config.yaml
num_hidden_layers: 8
hidden_size: 576
num_attention_heads: 9
num_key_value_heads: 3
head_dim: 64
intermediate_size: 2304
vocab_size: 8192
hidden_act: "relu"
norm: "layernorm"
norm_place: "pre"
norm_eps: 1e-05
positions: "learned"
qk_norm: true
attn_scale: 0.125
bias: "all"
tie_word_embeddings: true
parallel_block: false
extras: ["capped logits"]
init: "uniform"
init_std_qkv: 0.0195
init_std_o: 0.0242
init_std_up: 0.0279
init_std_down: 0.0279
optimizer: "muon_hyperball"
learning_rate: 0.00878
lr_mult_qkv: 0.5
beta1: 0.95
lr_head: 0.00694
warmup_steps: 0
schedule: "wsd"
decay_fraction: 1.0
decay_shape: "sqrt"
final_lr_fraction: 0.1
batch_tokens: [32768, 65536, 131072, 262144]
max_seq_len: 2048
doc_mask: false
train_tokens: 807100000
max_steps: 7483
dataset: "wikipedia_en"
MLP neurons of a small language model. Each row is named by its layer, matrix (up: input weights) and neuron, and shows model dimensions 384-575. Each number is 128 + 24 x the weight over its row's rms, rounded and kept within 0 to 255. Numbers have three digits each.
A block is one neuron, or neurons of one layer that tend to fire together. After each block is what it responds to, as a language model described it from the Wikipedia text at the highest values.

L3.up964:138111122191158085119132114154125123118143100120118105106139063149115154129085110108154140139115145143080146123110109121173133137128128119118173132067125117107112131145125164143159163112140103128156172134119146114162083124165168086111156147148138128106156148138136101123127164122152191084146081116129153153154110144129170128158111148094152086123138176166103133109123118116154142131149139108122128088134141166070165128115132125173160133127168150140128126159134096160184115090100125100113162093147099154117152163121097128122155125090134133127117154117145089146119128171131117124
L3.up1746:113136161114118156105133148110144084100125099170084142159128110121160111097149133119139088142152134084112134110121195117142127147113154116089154095108088138153111122081183129134145133123103130134106092140137146114139066106145141125078097160131157127126117144112147097097159140092147203125093118137139084072141108164138114160170113139135102136118140151110139125159128086151129156111146146170153139147149113102134148126176159132140135123112136140151139158091117079129103136126142117138104163097102144139154153131184109116142137110105122105059109137128148123083113117128128120159
Responds to: Mid-word vowel fragments

L5.up44:067110176104117134128174142174152097109104115121142144125165127115114131100101113159178110122130111112188120087097139121102150102135104122106131102092119153143094130147177119120151131104092096106091107135110122101124095099098159131137137162113137182162129126168134181134138116153167136125112136101122130136120113130148140140125097148119083115180129135071144121088124135141142116101168121084074192126154118108134151126118102182109146120112119128098151137145145169122128115134107143135105173160128143105165156140118138058127119082134146119087122124120137147158061124129128124164
L5.up55:136115138160119122144107140111125139119119129138158137155136151122149124117062125104132106178113143125156125144159112161129133129121131158118092073145093140116122089144132081099114173156129120151149153134086114103117162105112145134077105100145139068177137107127138101174141178140122129136131123088153143149156138137125174178129100153126127084084129104071152169127126118126221142173151092124153124114139145134127110128104124130143118129158116085152145106135132106079126112133157128156129109115120157092082135112105125089101116122132171147100126114101135170119093111081100111122
L5.up222:109096142136126124129173114166078111140153118149131104113115141118127168150130171120079140119108138160103114137146086140118124121131106157113117105133138146150153083154121095147085117120171166110190154158125120139152129112167155128129110157126133150177118095104123118114104132137161141136110136116106131144153076181083146116123079160111107101112160123131154175144104153075204131139117101064138122121156101150126125091137157105112126171126111127133130115113145131071120091115135150131135143123124107153117134129158123115145137121113114109099141127127120113150149128120101097119
L5.up743:104082135116126135111159114127122149096167139093103162196103128129085129134101136123130164161106137110139140160143161135172104135111115070121178095127152126179144175150169097168119147147121119124096128166103126098132126125108123081167161122159140127124114113094138157161101044132094110138125151131092107138134142121136156127139104112129154135150147170144167170155174111124137147148141129112116147138158119111104152083176162120117130154132108151106117136178100127138109146121111158122134157174122120141136127118092115123128119113138117142108100121156121064164119148131113128165
L5.up761:095115157111131099142195126114140109134106120118108156122165160089194129131133120108096093110091109132136115149155089123164104165126130160107152097140129130140127128138156124167151154173144147119140127154138143125111117145156134090092157110140158131123123127137137102133107112129107144075101093136099155137142093137132127129109135190152092125128134128128103113120121107118164125071154133130158170125140153107093125160103143153094142158152084150158137075175118124105146174123104108104125126120133135106146113127136130092158114145159119093129135092105160146138144144125098123179
L5.up1391:142112141083146151118116149149146100114124130164063159157164123077151099103155107126067101172129095134124135095145112108095091087113068116117114106117121152125116147125104163106125128132149142150123127146118115132104122105116095143108114098168085164148142127153118119144143085142103164145088092110182160150130121125137125147138156134112164135142084145141117094143110134149145107073158143065190121094074108124129119151141138123122119113192128133115138118096096105111134128157156145109086140110115130156134126154104141103155133157121128121137084074144132145091125131127105133145
L5.up1826:118124139097137133135136137154121154119102200114122178156092113117155106151065106155137134105146142123124154170134151116111133163139128112107145136160104108153115113112123126160120154173108119130138088114112111132117090111121139098129118109108131103137104100082126148102149131111093142179117106097116144202158144138129141156106117135140109100133117119164151117129111114134119169130129139093132136123113127123139151086147132122149118092114165137172154094128134119100147097078146115089140139114132125174137100129121135107141126088171133132129109101144113075078127172143108139102
L5.up2252:153067111068107110128088122130139102148136153118097121124143099107126143104102085152092145118139128177112175105135137081117157150091163113144133130143126155080164094115163124130096111123126142169118144142100102132153132106099165134102150109142113119183156144124115128131122117137118152116145170136139085135121161110135109154096136143088129111107124164107146132140104128095143099104175105184095170100140121116127153130178124094099121128096090093139179138131169142069167143130133151129144066127155127118114113121160149111155102146117117125132178124117129135121150140137121118109
Responds to: Mid-word fragments

L5.up434:167139138156093180146116109119141070137146121071112138091119065119136142114134163166130102120126131065143116130115092099110119119138185114121162103157136106109133139124141114134114136113178124145151113077121153130131130133117139132065108114112124146123172113150148153117127125162140091137095157141156144142140119151142125151132137151104137111156112119085158130105151100113081094117113113122090123117129144110153150119131081132126160142092175115112115130128129137103147111160142123144128135123153110104144084150123084122113158074130106124061132141117114159114115145124120160147
L5.up659:118148113122151128160145167129087169152108159131137098123137136152186152085131141111111067123116126111132131129123099093149148141118136117118142148137152123092094123128162123124134130109101144156117101090114098088144132116135133121130097157143129122133155110148127137110165125112102128116145106146169108148139112175148131129145138126138121134166148162075102113113091126090129123124150142132125075094137174114124154146087139143137130122111112136121123107157138138114146121136121133142127127127162124136118131120108090128145110172107104162089180140135146139146092142157171110150
L5.up717:151135142111147110109131149110151150116089083106084106122090125141137153116143101135157103155072148115174069104120119128092134151135149140119118139133119144109111168142166105123118140158138145141141117121137123125123109120136144138103181127101112137125099138124101148084130120142112113147132101142154090149129120145121122132132139149096107122094198169115123150104202168143135146136113137137149142121087115120107106149105090145167111104145168126101123094122127114145131088160135126086109110122123174122126126161144151137114144182139169148117129142139109123158130103090133150111
L5.up892:136127124110132102119145130126145166086088059132120141106082129147143139119165147117136069165103148091170119123117112116055150142177114095150102099169142121104130133124126125106136133083118114146144102145130117145124091121154074106133131103134149126102122096142116158151118131078125134110122124107121100101102091192134115148089123177121126182127147150107122155156134142125136119111136125121136096124166130169128136143148091147157133102141109148127161110116123111125128127115124113116109091116137138111147125130101137112099110130118142125119140128091138163126136074138131115184
L5.up895:113064123082147108075138198123142084104100103138161140150126172108089127155129115168126112136107134087118125139147148124075131115169137136154149149147142095095118165165126137127120158105110102124140113131092137126142107099134171134124143170144117154101104107090069139086130167102124117150147143109147106125113117142126163117146106171116124111136133124086124143122149140111138122102127120111161144121150112167113123138116085154157109134133128162116122110134125149105122114124140150156133090142151130112148156114116100163146155105108126145142177146137154124097132106141129157104
L5.up1147:088097127099110117079154159116155110188115113132149159178106149152092156122152127146140103168154082137155125097129164112112149125127131154111095155103142090123139116115144126128148116128155170192124139119142142094135120120133118129118119151136164136185106100159105117139141153125102118155103133154166118101133105122193103091133129140109145129132120128108143125138130114134140110118123161118157090114107159068156098183154126184150157104147134128113121106134113133119105112114104121136129160093112127162127182159109154134129163111126044131084119119123142141145132160180115165109
L5.up1270:095157128156079125128097160116181107116100099113154100154132143102098154131134153148164093129144138172119133186133135115190118140102128089145140131108151154077145135118110129121084118127133096126103120111129102081132078092133094095137093162167155128163150109180108140123137102132127112165127124138152111104103108112102115099096135198089134100133113114140119125111151119176113138121125148110138110135154164113079139133121098136136134121119143110153142170124152137129101096145109144115153105137140114134120134113117131111111158136168120114086123099149114123164129117146114163138
L5.up2147:130172149127163101103120160119103122082135126117132146135130075143130147107146102106117085129148134123125125151151116124122141158142099103132160087131115100172133128135125138139086117154125167121097122121129134126099108112140133106139113107181128145105114105116073115122149141151131137111131146142112106133121100128144152133134128165132132138142156112156103118133110113109142136141140170109116157156150107107134116140101139151114121122107145138132118108114128143154132094120103115141084125136134067093132098158119116126114141106113133136114127160131140133116128073137169184155
Responds to: In / as tokens

L5.up185:118135124146114119136129100126117096144157140154152139144135118128161128131107140136176114127114105137119106127146175142107120149098097077104104086105134117149141146125166127098117124134182120083123106157154137109067128096157184116100105123102097117121076115151155132098134116166077104126132139132122127094166128126089114103118096103116148106129138151151166089165153128085141111114104129107156141147133110118084111125133108097102143133196108127137117125153133132137163125177119092170098100097155141092134124080107122140112113177126153137179100107139109114103128089103172150120
L5.up520:142157097108122151097116137120113123160146116129093122132116163177129188076151103152127138118138175123124150117128132105081119128113123073132113150158137086123126159148122124076140099108161137072148118126120148119098137086128086111155125131089100125115092099092157113140103126132103128132162139140106134145090113127149115106135102155095159100139131138142154133156127120161145120131145114119134125119161113113156146150161137105096098144134137131141101141181112092119119117129155140174132100147098047149114166118118122161106083143115146160124161177137095126093082166123107131099
L5.up1025:068133105153144149169126097126113135154116120107132159132126128147128184165122125115137135165132144116103090145134157161082145150142132067144153117107105124157166128148109126110099155127173141152090124149161145140103128145137138137117182161103118113150102145149133165106122117142148131138119134131166149104089168154135088095141085116170150135147096136154116099130100163084122145148111151130140124139107127097117133089096128163138134131162082164138131136144155136155127134160083132126104089089151142104110119116136129117155129152133111139142137097144100129131164126152134144149
L5.up1326:164101111116121138118105132166144132124150088132125109137119166140151116117178111148158178133120100148154137149123186101110097138105140117184121123089140115155103123160174151107137081107155154150148109115150169119123107163169161133143134117090160137119078106118074157132115116143127142182101130127141124131160111102142126081126132137077096127119149135113123132183107118138163106175080154099164176103111094098106112155117132124139091120125136144153125095159155124083120124122116154106140071096112157119155141122143124203144084161133143148138086081178136104091104136144121140117
L5.up1444:126147078129094150085132136143105135133147090138132083107133133146163109084142133122167109157151125194156162183149139125130094118127116114163090126132084109126103142191143121089123150095130134138142131169111141111127135122162158121135112106099126158148106113129125161100099090173097133106130134123109139146156135108150116116116118114134127128148114137114127093168151143090109104134127120140172170114091100125116090126109156118148105095166125122168154130109126109090128164162145115141133087088124161177128104109115127143135126135126168120162105107158132116124118096165110157131
L5.up1492:133114096111115123105147101140088122178096117119147141131141138153142148100208112127104122150138135143106124103134139114121131100137139080100131175139148141114117140118142107134109102122097155116133132132106150155136148108162168097128134131120125113142115121138129146093127137175129149115099123121081157130109156154161196093075100151128144139183114127123131113139100126097147124099128140132152156137122114148070165121096106136100139141173117123140154115165139131157177103076148131152125066121188127136082118109162170143114115171124109121157064094111128112119129165134107158122
L5.up1894:118135122114145133138125151095123160154145106135109161097172128158129124135189084088123117178103089155167100137089144154126132142112151118122132099133116149160150081097105146101132129080148194096151136098151158153154110133111144124135125107155101150128123111122112148102174142112089162150153125134153103109155138119101140117148144143122123154172165153099135161096179164156106121156054123123149090121139131099129093106160114133091149116175148111132086113163117131108135152147104128139099148091130100139170129068116096105121111104111091135088114120173128137109102101103121135090
L5.up1969:158122149135134140102156144159107126135114193075141126130140144142140154144140119127154135160106122127113161100095157097127098097170112104131145133133114087171133174158128077097137150089128121153094103099092142082144112098112135118116163128152085132069168100120154139119128119139123113119145107151106116129098127127115115134146126079115128106141132060152107133130145086106167101104095153158102152154120121094161141170111120161081182148161068179102099099101133095102174113155136144115090153134107054148079117133100135148134113117151145130112097155152146133113124114085120087092
Responds to: Predicate verb after subject

L3.up109:126153141090133079078122140146178092171150123135127191134141168146148139148133055134117110178127135135170170150101138164107118138120141096111119143134131143143144109107136113128091142117120156128166136165111149134138094071155159123140130153077155120115150131119127121129109117093124104166122154130124129159140104137128132135121135141130115151166107156130136129132102125122135174123120101142133126168108118136071129123107141134084152132153146138158124141100108140117123105125137153184075123144096124142148129112106124114141140118100128089168139126121137142168134136142147137136
L3.up820:141156135131095126112116168141110174174122094138110160102131081137167128107101128164135146148152163112095112127113106203129184107165175115127141141124113142117152155120158145141110123118126144126105104128127141110157100090119142096086139123113124147108142173156124100089085121146137106143118099119085117120103090156085130104091148159100125149162137104136118121096118144135143114136137106124103139138192101122144138151159168100143157131118101145134139143115157128126130127130152123137118140137120140135104134145099122129118142136146141096089112132130122116143151124177164152150
Responds to: Plural noun suffix

L2.up213:123110162108146110148117108126096137164158119139131116112082118156151113170129121172092122124142130105151121085111127154132112083099110124106128159104154118132102153161164098109118132075143130154114161089122095149137124119154136120172157130121093153103114147195090123107145131189142146163147142103159134117097095146174119138104140144125170123112117114143119174171123149133148111145118159161123118112161097144131135113080134131132166119133104109148178135122111108172156122136135161134143115109159163134155117150115116161127187196111137107136137145144151129124117165113121101111
L2.up224:142112144145135108113135131118127102134121124127101126096112098120129133090183127133093127121128126102128158107150169099146138103147113177106149124090147109121158166123128144115136146146104106092114108145143085113114097109108169138141153108125120109063127098147099132126115142102117136136143120129117135161108145094123108128084141151102149188087158075136154135093144134096114143118140127143102120107122137135119081146138143105116180126098116152186139106110128130139147127137131126119106098141107150102123092192135106156094103126129116117145157128155114119111121139102120118118
L2.up699:121094198129112131094132131129120144110124118130139149112063106130176123116173177152089155164104156113103150126114135115102130051116147119132139136119115151186084143128150113120141139162160139133124108139145140170136170119132144095132159167141142171127157168128141106113109126141126110128180115139166168111083144148150131117089125127096128155147119133138165139135150123099140132113134145145121120138144120124113118138108120133079135155138100124149139116087155138155145162135129127108126086135168110127125105131149121159137110182133088111121138103114060113123099107118162135140
L2.up2105:133117115092089109113108136120113172074091113125149162156115158160151108085132145113119127121108104125119107146117151096137136092079153126142151121105073156141124130104142124131156160128151168128156129160126106114121115142107132105168117123135142131125129106129150091086096137110114103167168164151167187112113111143091098117132085117106049144121109110135149110137147111175169148122092096104123144088125104163140109179067144127126126108119132136140113133172169107124142154126122130163107099095123126139147115142140083172120119142108101116133123129159116145138130122127124109164
Responds to: Main verb after auxiliaries

L2.up87:120139142116107148144167138138126157118092131176142154058098133100122077104082144147112121125112138106151153107151153140118141124098153139119103130122165096136136093097113078095111136118123086148169095132117148127117137100172173089136140180142115112121114154104149114101155143106106125122178115188128159148157153143105128108118130159120115116114154113114134149129132152143129114115173122147145148136119132144088114123173107122145106132092119103110119136079107124175146103133118145157114112123148123134105146114109114092122094081117127144099099163135122114142103111180145134139
L2.up400:121140146140140148133161147148137170133123115145110105107136172112121129131107192141111119134079092116128149140147157106152104158105163135124140139116134097137122098121140138141121122112130121125138156132123122097114084107138122107108152178105144138097113199125149093107162164121118189135097131128131120095162106154131134122137138115096150104102126130115110083132141128164146191120130142101129140106123079155125144130140117120160140115126145151127115151121102097134183162133147151141138117142113077114101129127143125082138122080093132166091134138101143113110124142147105121102
L2.up572:124144116130141152122112126121138188114099099114155104109094121129161175109089154085133128150102172139139136130166104100139117103135114130162120140172099132130105104142159151125127085111118123141094114156149125140153145095133144112127143141129152116091138158149115157108149140076077095121123124139081118133163111149110129115136132147133129121102146131140150130150125123137139133126123099128128156123153078108138125112108120136144135124126106115114171140140081127166118135104127131135113113176136106101092132126110145080097122107124111118079160109136104108118135092153076227089
L2.up651:116151121123128177129130159155184122105059162139105135119113131095164114132146130118128114170169125137138109098078170089091140162102138143118142124069148077136119137126092167101106092160124121136187099109099112114110124148135126102130140138126139118147104135127144124109146118177066117167111134172146132090154146154144131141047142128137126104138097126127082101132116152198125111127133142094148149112152168089088131100117107140129125128119113092103150159137113136152099162148124145145105177120133134152107162136159149117182124086140135193121136087146144163115156136126124126119
Responds to: Consonant+"i" word-start fragments

L5.up705:163123114109139098110138160142119145128109126149126157163102114106098155136161173083144146107097147138122154097086081116150147147121104147114097121136138168112128151143107153119183167138129129160112180129129096161135139122137138156169084174091101143121148155079117080112151122099159101139126113136103123165153103106130100149090156114143092138204137153111138126110134156120157164151118168134121097177146135151132172136122141130127126124113126143124124132108140111122106146143088101118134127140122131101144144138082124166137136164128157141113160135129156120153114113173102128143
L5.up788:156094099095150139094119150095123126125152111131134130109094147173097174153107087129128143129145129167095114079111084146120159152140145129114133146159163124109145176110150144115133150161143128154139114135148109139114117127115113116178113109121101117095117136102117153078118091152177115144108171118127165134156151117106090129122115146099114129166112138084098147133129153117160107169159103150138127178150164131109153122124159121153139112092153146090115092145145076155075123141085133122126164133115128146133120143127136128152128140140112096100140136138153162156121109149108120154
L5.up1178:158110099107143104110145137135105144151172130127160130091154098140107119101101144122095162114131140133129140093123094140139134101109151177106097120117142121106107121152114134097145145138119118131141126139126118129110125151116094105175153125076131168155104133106117136138197116126151106137110124134083089149140114101134125093110128139127122130143130137140113129102138138115137104149102136154087143133150159112166157105095128138095154131123096085150117163131114104168138117121114156100123137132118128128110144146088140077149117140101104151138138143130181104085135086173123153161
L5.up1727:089154141168115129144144110070119116122129112101139128135126133141107162135166165127146169100147162167168104146112129161143153098126124176123128125127115092117140173137154106086126169150124138140089139109107156162153121091104118127160122131134108113121097126117131120094141104150147147118118119139132117103145097131093134137086095126141106139167127129145142117120134155143140128145072105102086136121101072152117142156132152120124134091116153100149104108125100136148140130140153083150140098158120133130121109114094123156150132158123161125146114157132100086123130148131134165156
L5.up1883:128102140112138149117142146091140159081145093153149143176115110139118126105127145102129157145134131177120131072149088194131124111154074120082118132144113121127171133142126109141152125148125098105095143110099112134103143139093129181131134134173102145072140146137150086162155123119106117150120107148150117113124159130141181131092130075167111127135140128162138131166144132128095179157142139154164112150126132133124173149096124111137110123097141126102160127111099123114149089126115120106129179136069158112146089131143144099129160107084134114177157150135161129148165146162099157131
L5.up1960:143112134168118127117092150121120117137200118113151115148076148129141112136125141125184150139151109134174100136112119144151098127160159141118116140119154117104122156115136123145119160162112139152130201135143138173124102144115091147121085092136111109101142137143087122110142112148150111131135148112146113126115138115134155128111098112127112166133142105121086117111111143110163125126124142102129140165095153135111146073159175097136135102106168151136143153134102146102127103161155109119089153129089168162137144144105142155172128135137127121163134152095166116107132127137113112145
L5.up2019:093117119162116113166127144098133143152117115070113126120134133093153119097168167068166121096121103141096142088134104113141101099117137106130111134107141138107153117158108132143119160179142114143114098093125119146080156125126127095135121136107144141117134170090140165099094105148141090139127127174106084114171159117112127106088129127142130140151093116121124157079139159146159128133116108135122147165123153140146123141096125139158153161125094113158144096161161088116115064148102133145130146131107133175166114129174126132097160156101095165140138155119138082158117119186133135122
L5.up2130:117131105138146132129137136120114167147127102051160095133096125109056120102164175092169143156146118148122178100124131142147153103151107128107106159121168157126165127133079131115111147145140168110112137129131107166097141099164113148174076142115136121143132153114138102108157160119102148183125113143104150162178135085127117113137113098113095121179098144170154113139149137156127117140127114138140119177158097089130175108143155184153099123149201144143106078149173079124107112144100090112080166101059139112177140145133120154121127104130139137139135142136139141112104111155089097144
Responds to: Object noun phrase endings

L2.up221:164119138138123115159157082106102177129116143128161131142106147155086123178121108125133149168122133109158080130159104112133103135131138157121156092146107120122123130157131130078112106142125145079127086140115127068135143129107110152132135169114057103101136073126105135129151118106145123119149147098149092108160136121133140169168081164099143123121138091094134133137134111115156141133149138080090101112127162152159118131136108153121159136155177128141169101113152134162146147172111116109133146115089126172071139173145116136132167163130146104134136117106161158118151112068125155106
L2.up354:179159113113134123114159119144154178134129139154120088163112114133132140157122159108148093096091143139143177147142090159162089100144148155146155104116146107112119106144137136136141127125068076077125110136146094128139116174078108127125103129090115141126142129157134129144135128118105149107159161164149103099126119140163114148181120112090114142119169104114128098132119160104076137166111142108129106089137124093090102108135153120149136083143166118088139178088145145147129150114127131082128130132148154131114178166109101156158107151146136120125107123153132103173137072106167155150
L2.up662:167122098179129140097137123141122142133111144159149102148088087108167156143128130133158112126113113108156150134135091147142177097118094112108174134120115076108095088103098176154147121162117146094107103115104109095154140107131129137117134126151170127129076160134125143121154135122131126073088168146124158126133129133147122149133190099125110072141153135134149115137111133171090119149122137106111105142121131118100138144145094153116152112114167116104154126128148145124098170133114162156123116118165141121136160127118082153153084140125116174129144100137122088158097065129107130144
L2.up1288:163124148094144121115156128141109095148087112123137146100138141124159136081123090124160110111110087132141141164149142127172191139097137128109127102126193160119116137132158105126140103100100129139111123150144135087132086129124148089110123115090133128090128134146111148098164129178156081118138160162131130142117126096146137114134110140104103080099128122118140108108148222138115166166109103102169096115123115133098103145139157128125146133123180143084102151093110121111121153118157115108153103097110119130138183163100100148106181172151144119086080101142140102136157126139164157100
Responds to: Prepositions in and as

L3.up427:129081171115141122109113137109079152157092090114083126127084151105139131111174131136143114148155118129133139108158134114120122100122155118129142139099150155156102126104133114122146123136081153132097120109087175187144184091142140085108133161125107115136130136130136119158133081143102101126148124107145122145134157135134155134080118147114128176151148118129131153130151168107192156128105131149099156121133113139163120136136111136104144148148148113156157118092145140167155151117111120134140111121149130138098143154163115152139099124129089108124089106144092132154115112102102140115
L3.up759:118100169106132103110089132114083154141088124107095160140069116142113142098157146110184121173101101071087128143137155097097132106126107147138122158106106139166121138114141092113137113157138150124105113162130166166132182095129152114118174131120117098140127150115129118113111122114104109115182132119161136120152168156161129137101077122142137164132146114136115139116158125087150182130130153142119122117146075128144115160122107129095143147163151142156139121135152127131169147145112103154141129103149147127106121087133130154134119130125103134127099112164068093134100100116120128092
Responds to: Main verb after subject

L3.up1266:171161140144165122131176099114163106135123112145112109107100159115139199125096099133097088157097167135108143121119109105153125152142195122139132155134077097114118127161131115117138083149140130122129140110192096107089127139085099122110128142136150140153172099122172178120111151115106141125197109139185097117142146152131124129117134128113042143162145095108140123112149163135090105145166118121127110089114163141105120146113134125164130129155128126112143085129117116120142108114116071106117065134125112121148122130140123143171142114129146152124163125099164149129134126128141161142
L3.up1332:130082128121117139095084101114097137108095118104110082133124168120176142120122108162112114173131135106166164141134105140131137146077137116119156146131173135114090140150127117167131169148135138135096102152091160126111138115156166090161139153117098155121120148181094149126129171123123123139131132106147122128115113107073151156105146147099116095135139141088094099108140070166106147134096136139153092161131071153140109147117118128145124191123105157107110147084095144127137147134111161116153107140111095154160112140120121188105161123102155073073143132130133157163101132150128149091
Responds to: Locative preposition "in"

L2.up827:162130087116125098140133095141153108146108134094128116129122112133066206150119098169144114112120129146090134112154161139131135112098153107118150098154130126126147126132135106131124082072131140128126107093095148108156087137150167101116145102105147146123162176144145140128101145111114130128142132140119118164114117118099142152112154141102147094132089163118122092137109137129155130122106121129117124154127096119112132125117057113155131136123148126132086152103107142134152159138115104155075125151095101118148113203089133119110150108127115116137151140095175144134092102137112143089
L2.up1265:141145083100131134130141121101125125131118111101158087116133119146096107103104078087109107103137145106157120151137134135154143159118121101110109157123090145113126142146150115144161094092080175142141136114107136102167094139105119096104105134146140109138093145128136114182100136152097147097151108136176102129109120101121138146134141154124161085119102141149132111131163123137160066129089090145135121123161126088146176097096148110138125134113116101112084164091098183115131139131111151102122144125116085109164121144155130090152073102106152098123132162164151164133093125091131155135
L2.up1313:140117127160135155136164127113134116165098105129138141137111113141096152116133105070147168124105133137136108126129136134154132134105119095125163118160132123146116160137140141137142126119158165153145096114123120110125177119183133081133140175143122173109123145113163144104151127138107167130096138122113123182144116132102167144149154122074107140159162131152138095095129121088170090119117123109127125120128123083152131116136133080141159134119138140119102146095122114141147089139125095134097142145122096125102136162085088110090141141133107141097122138088147122135142159154119191129
L2.up1538:160123123162074134121165157130127102132099127107126127171117119100134144140170142125143117120109158121122079110099148119072151068123138164125134114145147108155119138122123138088130152146103109136100118117125148143132084119147120113112109145106132092099132125127143165092146098121148168146101128148121138115165115119169158130115155150162141118146133160109132098149104101090134144133151159141102121136137080098116153147129173154122143134152186121084068148134175095101134156159141096091081119134128136090082105185122138081117127110115106107141083100173124115122137131136062146112
Responds to: Plural noun endings